config.toml
num_hidden_layers = 10
hidden_size = 256
num_attention_heads = 8
num_key_value_heads = 2
head_dim = 64
intermediate_size = 704
vocab_size = 8192
hidden_act = "swiglu"
norm = "rmsnorm"
norm_place = "pre"
norm_eps = 1e-05
positions = "rope"
rope_theta = 1280.0
rope_fraction = 1.0
qk_norm = true
attn_scale = 0.125
bias = "none"
tie_word_embeddings = true
parallel_block = true
init = "normal"
init_std_qkv = 0.0418
init_std_o = 0.0295
init_std_up = 0.0418
init_std_down = 0.0252
optimizer = "muon_variant"
learning_rate = 0.0164
lr_mult_qkv = 0.5
lr_mult_down = 0.7
beta1 = 0.95
lr_head = 0.00762
warmup_steps = 65
schedule = "wsd"
decay_fraction = 0.701
decay_shape = "cos"
final_lr_fraction = 0.1
batch_tokens = 32768
max_seq_len = 512
doc_mask = false
train_tokens = 172200000
max_steps = 5256
dataset = "wikipedia_en"
MLP neurons of a small language model. Each row is named by its layer, matrix (down: output weights) and neuron, and shows model dimensions 128-223. Each number is 128 + 24 x the weight over its row's rms, rounded and kept within 0 to 255. A neuron's up and down rows have the sign that makes its largest values positive.
A block is one neuron, or neurons of one layer that tend to fire together. After each block is what it responds to, as a language model described it from the Wikipedia text at the highest values.

L7.down91 [100 114 136 151  82 111 143 149 144  83 113 188 120 157 119 147 144 120 107 151 119 150 192 104  88 143 114 146 105 164 141 162 129 121 137 110  92 118 130 128 145 123 161 117 142 126 139 128 156 124 119 125 172 122 154 178 123 110  92 112  92 158  98  97 119 131 160 167 113 115 164 114 150 106 134 119 114 127 109 138 147 132 152 115 133 130  85 102 160 100  91 183 104  91 145 133]
L7.down166 [108  82 124  64 121 153 108  98 122  98 113 159 145 130 132 175 126 132 142  93 123 118 157 118  94 125 126 150 129 129 140  94 107 150 103 149 142 107 101 137 185 127 160 137 148 128 132 125  82 145 109 171 131 109 130 182 121 153  95 118 129 117 130 128 119 103 132 140 101 101 156 105 153 118 128  94 122  99 123 134 148 130 150 100  96 159 139 126 123 165 153 151 101 141 104 116]
L7.down214 [130 127 111 109 103 120 124 179 140 148 107 159 119 127 130 146 145  82 138 116 118  87 184 147 114 103 105 125  76 118 117 116 102 125 130 118 120 156 137 110 112 126 150  84 178 124 180 132 101 129 118 159 139 128  76 101 133 100 131 109 118 131 121 131 121 131 138 125  64 150 147 127 113 130 138 129 125 155 138 133 117 129 188 123 144 154 157 129  90 158 107 149 144 107 150 124]
L7.down383 [128 119  80 108 116  89 151 122 144 127 153 161 105 110 157 188  90 114 136 127 128  79 187  99 115 108 123 149  91 146 116 135 142  98  77 168 149 133 127  87 112 129 166 115 115 119 153 116 135 148 127 141 129 122 105 127 119  91 131 154 169 142 135 126 115 116 135  84 163 128 175  92 120 141 124 141  89 117  92 128 146 183 109 119 179 114 142 157  97 127 144  93 116 156 123 131]
L7.down488 [128 163  58 121 125 118 146 156 160 115  87 163 130 142 119 126 129 111 182 124 131  99 134 115 159 169 111 124 157 154  90 122 125 160 126 129 122  96 144 106 173 112 197 112 123 113 140 135 161 109 113 106 136 138 140 135 132 168 122 144 126 134 144 153 135 135 148 117 134  83 136 145 101 110 133  65 127 161 120 161 161 155 132 102 126 141 139  58 112 157 113 100 127 149 147 172]
L7.down514 [183 106 182 141  64 147 118 161 140 126 148 132 141  92 147 125 117 109  75 138 115 138 135 137  84 109 135 124 102 136 121 158  73 150 104 162 116 166 129 152 104 160 145 159 168  99 109 109 128 112 192 138 153 119 148 136 123 135 126 112 103 127 144 169 150  92 123 154 137 158 126 114 128 111 125 125 134 126 150  95 122 139 129 123  96 144 147 176 158 146  69 153 140 104 129 134]
L7.down656 [110 143 158 114 115 119 169 115 111 103 149 110 143 123 167 148 154  68 130 113  91 131 192 134 101 133 133  87 102 146 120  99 148 127 117 114  83 133 124 120 116 158 139 122 163 123 165 145 130 127  88 149  80 108 132 119 150 129 135 132 112 129 125 102 132 145 186 111 157 153 150 125 117 108 112 162 132 105 152 129 119 108 162 105 138 172  85 120 123 148 129 122  78 173 122 107]
L7.down691 [131 167 124 169  91 146 122 163 105 143 120 118 104 110 134 130 117 109 153 154 134 128 123 147 161 154 137 129 110 127 167  89 153 126 137 123 142  79 145 127 139 119 133 137 128  99 130 187 107 158 158  92 109 113 153  98 131  91 110 158 149 123 115 106 130 106 151 125 138 125 149 135  94 135 158 122 121 164 154 123 130  93 129 120 118 174 132 126 119 150 140 157 136 104 118 129]
Responds to: Leading digit chunks

L5.down111 [ 87 116 103 133 133 136 149 117 120 132 140 123 105 118  98 150 143 144 146 123 104 112 110 123 134 124 158 132 108 137 121 121 126 103 121 136 116 104 105 131  85 122 136 110 107 163 100 127 147 146 150 149 107 109 130 108 125 147 132 128 139 122 116 146 134 161  97 126 155 150 114 119 120 126 170 130 126 109 143 131 158 133 103 160 109 117 132 113 108  99 119 101 106 137 153 101]
L5.down321 [150 121 133 148 122  96 142 161 193 116 118 120 133 146 156 148 122 106 104 122 119 125 187 151 120 119  58 121 146 140 115 149 105 115  92 156 152 140 126 125 111 127 115 136 157 166 179 102 135  78 121 103 145 137 130 131 137 113 126 118 134 150 126 122  78 116 103 149 137 164 147 145 137 118 137 172 123 129 101 135 110 117 176 117 125 139 159 120 113 114 108 146  88 150 132  80]
Responds to: Heading markers and quantities

L7.down5 [ 75 176 121 114 169 154 125  76 142  87 119 116 121 103 101  92 116 131 152 142 145 112 110 144 123 157  81 125 115 170 143 149 153 106  77 101 131 119 145  89 125 152 101 122 154 143 145 125 131 114 104 144 126 128 113 118 140 161 132 135 128 108 126 126 155 131 133 135  87  95 174  91 121 134 115 117 153 128 120 128 155 194 112 151 107  80 103 134 149 131 120 126 113 161 140 112]
L7.down54 [ 95 144 116 148 129 102 105 144 158 137 108 103 152 142 143 171 172  90 159 136 122 151 148 157  83  84 113 184 138  92 121 154 127 147 134 106 150  90  97 128  90 119 115 144 133 137 100 105 112 112 142 159 118 128 146 130 133 123 103 128 151  97 147 106 122 124 114 138 142  93 112 105  67  92 146 176 132 112 115 125  95 126 130 125 136 153 163  98 118 178 135 120  96 140  94 138]
L7.down62 [127  73 127 109  98 125 114 128 128 116 142 170 150 138 134 124 135  87 119 145 114 139 106 116 132 158 158 119 125 126 103 146 136 153 150 109 123 148 158 119 127 123 115 110 165 136 123 165  95 135 156 121 149 131 117 151 125  88  90 130 110 124 151  88  96 109 164 123 136  85 166 144 174 124 128  81 137 122 143 123 116 100 130  94 158 113 148 100 120 146 141 158 133 135 108 140]
L7.down77 [138 150 115 105 131 141  98 145  95 115 125 105 119 104 109 138  84 128 129 116 130 139  98 134 137 161 158 158 147 138 140 137  77 114 138 178 115 126 124 114 111 136 157 107 137 110  99 116  95 158 158 103 144  91 175 122 130 138  95 132  94 136 155 145 160 106 147  86 117  99 162 159 173 110 147 128  72 146 106 160  61 108 117 110 112 122 155  88 118 166  80 135  87 104 147 151]
L7.down173 [120 147 114 145 114 174 141 118 125  92 132 121  62 137 100 136 144 124 155 107 109 107 163 111 100 130 138 117 120 141 147  98 152 143 105 140 114 115 118 113 123 118 142  82 123  94 170 151 105 138 189 115 112 143 137 108 137  99 151 111 170  94 158 119 152 130 146 136 121 148 102 120 138  85 118 113 130 119 111 114 143 108 126 130 140 106 132 116 105  96 119 118 146 131 114  91]
L7.down188 [152 139 133  96 123 133  90 138 103 105 106 138  84 125 122  78 127 117 102  91  76 144  95 103 137 159 115 117 105 135 116 124 116 125 124 125  97 132 108 158 121 129  94  90 146 125 184 153 130  70 143 123 162 162 108  95 108 171  93 122  87 140 132  85 143  90 112  95 155 117 121 134 156 115  84  71 142  96 129 135 136 142 157 159 128 129  88  93 154  98 118 157 149 157 138 131]
L7.down478 [121 100 121 107  90 139 124 181 138 120 121 148 157 152 107  90 136 120 135 105 104 133  99 142 126 135  95 138 100 157 110 191 102 110 127 142 159 113 152 137 158 163 152 139 127 153 173 117 127 165 117  92 129 136 134  94 150 148 101 107 154 137  98 131  86 130  92 137 114 116 146 136 133 147 117 140 140 134 136 111 162 141 132 121 135 139 126 139 143  72 127 135 130 131 162 101]
L7.down601 [ 98 105 100 115 141 141 106 145 147 120 102 167 112 147 126 123 152 125 163  95 133 117 148 134 105 143 117 122 147  95 122 119 134 130 139 181 116 144 139 129 118 120  97 109 137 142 124 109 124  95 143 120  74 119 122 152 155 114 134 133  82 139 101 170 146 160 132  94 152 148 134 129 149 140 129 169 134  76 140 139 120 122 148 115 125 165 105 145 142 166 124 143  81  89 138 114]
Responds to: Leading digits of numbers

L3.down171 [131 156 109 124 156 127  98 150 126 153 173 139 146 123 141 141 131 159 118  91 141 138 118 120 138 129 140 150 137  98 133 142 119 108  92  71 129 170 137 123 115 105 117 145 118 104 118 161 134 129 102 127 123 125  94 138 141 142 139  97 110 148 101 124 124 160 137 107  83 123 110 106 146 143 112  93 101 134 113 115 162 121 116 108 137 129 147  70 121 113 101 136 153  98 135 155]
L3.down267 [127 152 147 118 157 108 109 140 127  98 112 109 140 101 112 102 168 123 152 157  74 144 194 133 114 127 119 152 149  81 153 128 141 147 139 115 136 103 161 127 138 108 124 150 157 156 120 141  72 159 108 101 138 103  73 136  83 114 124 113 124 154  99 108 126 134 172 140  99 118 184  84 112 117  83 124 106 183 126 127 154 143 122  94  95 112 128 128 122 164 116 138 113 154  99 129]
L3.down276 [121 141 142 118 116 126 115 143 132 156 138 191 136 153 150 143 183 125 120 164 110 111 184 118  91 124  70 164 142 112 149 131 129 122 119 121 136 176 110 107 135 148 157 129 127 109  95 115 116 145 139 131 168 177 156 128 164 139 120  93 155 139 162 106 124 114 120 102  61 104 151 127 101 135 110 137 134 117 128 115 144 131 124 142 117 147 142 123 119 128 113 178 114 133 124 133]
L3.down473 [115  90 134 149 103  92 122 151 135  99 107 120 173 150 140 109 118 128  97 152 103 130 180 103 121 171 119 142 157 129 142 131 123 126 144 114 121 117 128  61  90 113 143 162 118 183 153 150 157 144 170 161 147 128 115 130 143 159 142 128 130 129 128 116 116 130 122 122 147 108 155 138 169 133 115 181 112 101  87 133 161 132 116  93 141 106 151 101 152 144 111 126 104 152 139  93]
Responds to: Counts and word fragments

L3.down460 [123 157 136 141 171 157 111 139 113  97 145 113 159 160 122 141 160 129 120 126 127 119 102  83 173  99  88 135  95  98 154 129 163  82 124 120 104 127  95 121 103 156 112 114 116 109 146 107 105 146 141 119  98 144  89 116 152 133  99 150 137 108 149 116 114 103 103 106 124 133 119 153  98 142  96 163 112 166 107 125 131 106 136 142 141 144 142 161 140 117 107 113 140 122 124 145]
L3.down498 [104 143  98 130 164 150 113 142 128 100 113 136 112 148 136 105 126 105 137 121 116 106 105 139 104  93  53 134 124  92 123 112  86 152 123 150 155  89 110 132 120  94 149 133 102 147 122 133 131 135 118 127 127 168 139  79 157 123 162 105 113 129 129 166 157  92 166 131  99  97 187 142 128 131 159 126  80 119 117 126  79 120 118 162 138 111 116 131 177  73 107 127  88 125 128  74]
L3.down557 [114  90 106  92 125 131 147 132 130 104 134 134 123 111  94 128 102 138 138 108  89 134 111 128  67  82  91 167 155 106 154 134 138  75 143 114  87  93 126 111 118 131 139  96  82 149 116 151 122 112  95 117 126 122 151 120 120 146 134 141 113 138 157 123 138 103 123  99 101 137 146 142 159 128 183 140 109 124 137 129 129 114 126 121  80 152 103 142 152 122 112 113  83 134 162 121]
L3.down607 [112 104 128 116 124 113 123 161 110 132  95 150 127 135 116 148 167 140 133 159 120 108 121  59 128 122 128 130  90 135 108 126 124  95  79 118 123 170 109 108 101 109 146 118 107  91 124 114 133 146 148 146 133 177  90 125 105 130  74  92 144 167 131 123 176 105 186 181 120 102 110 168 110 130 114 126  91 107 147 160 157  93 114 151 104 143 130 108 145 139  99 114 109  55 119 140]
Responds to: Superlatives and ordinals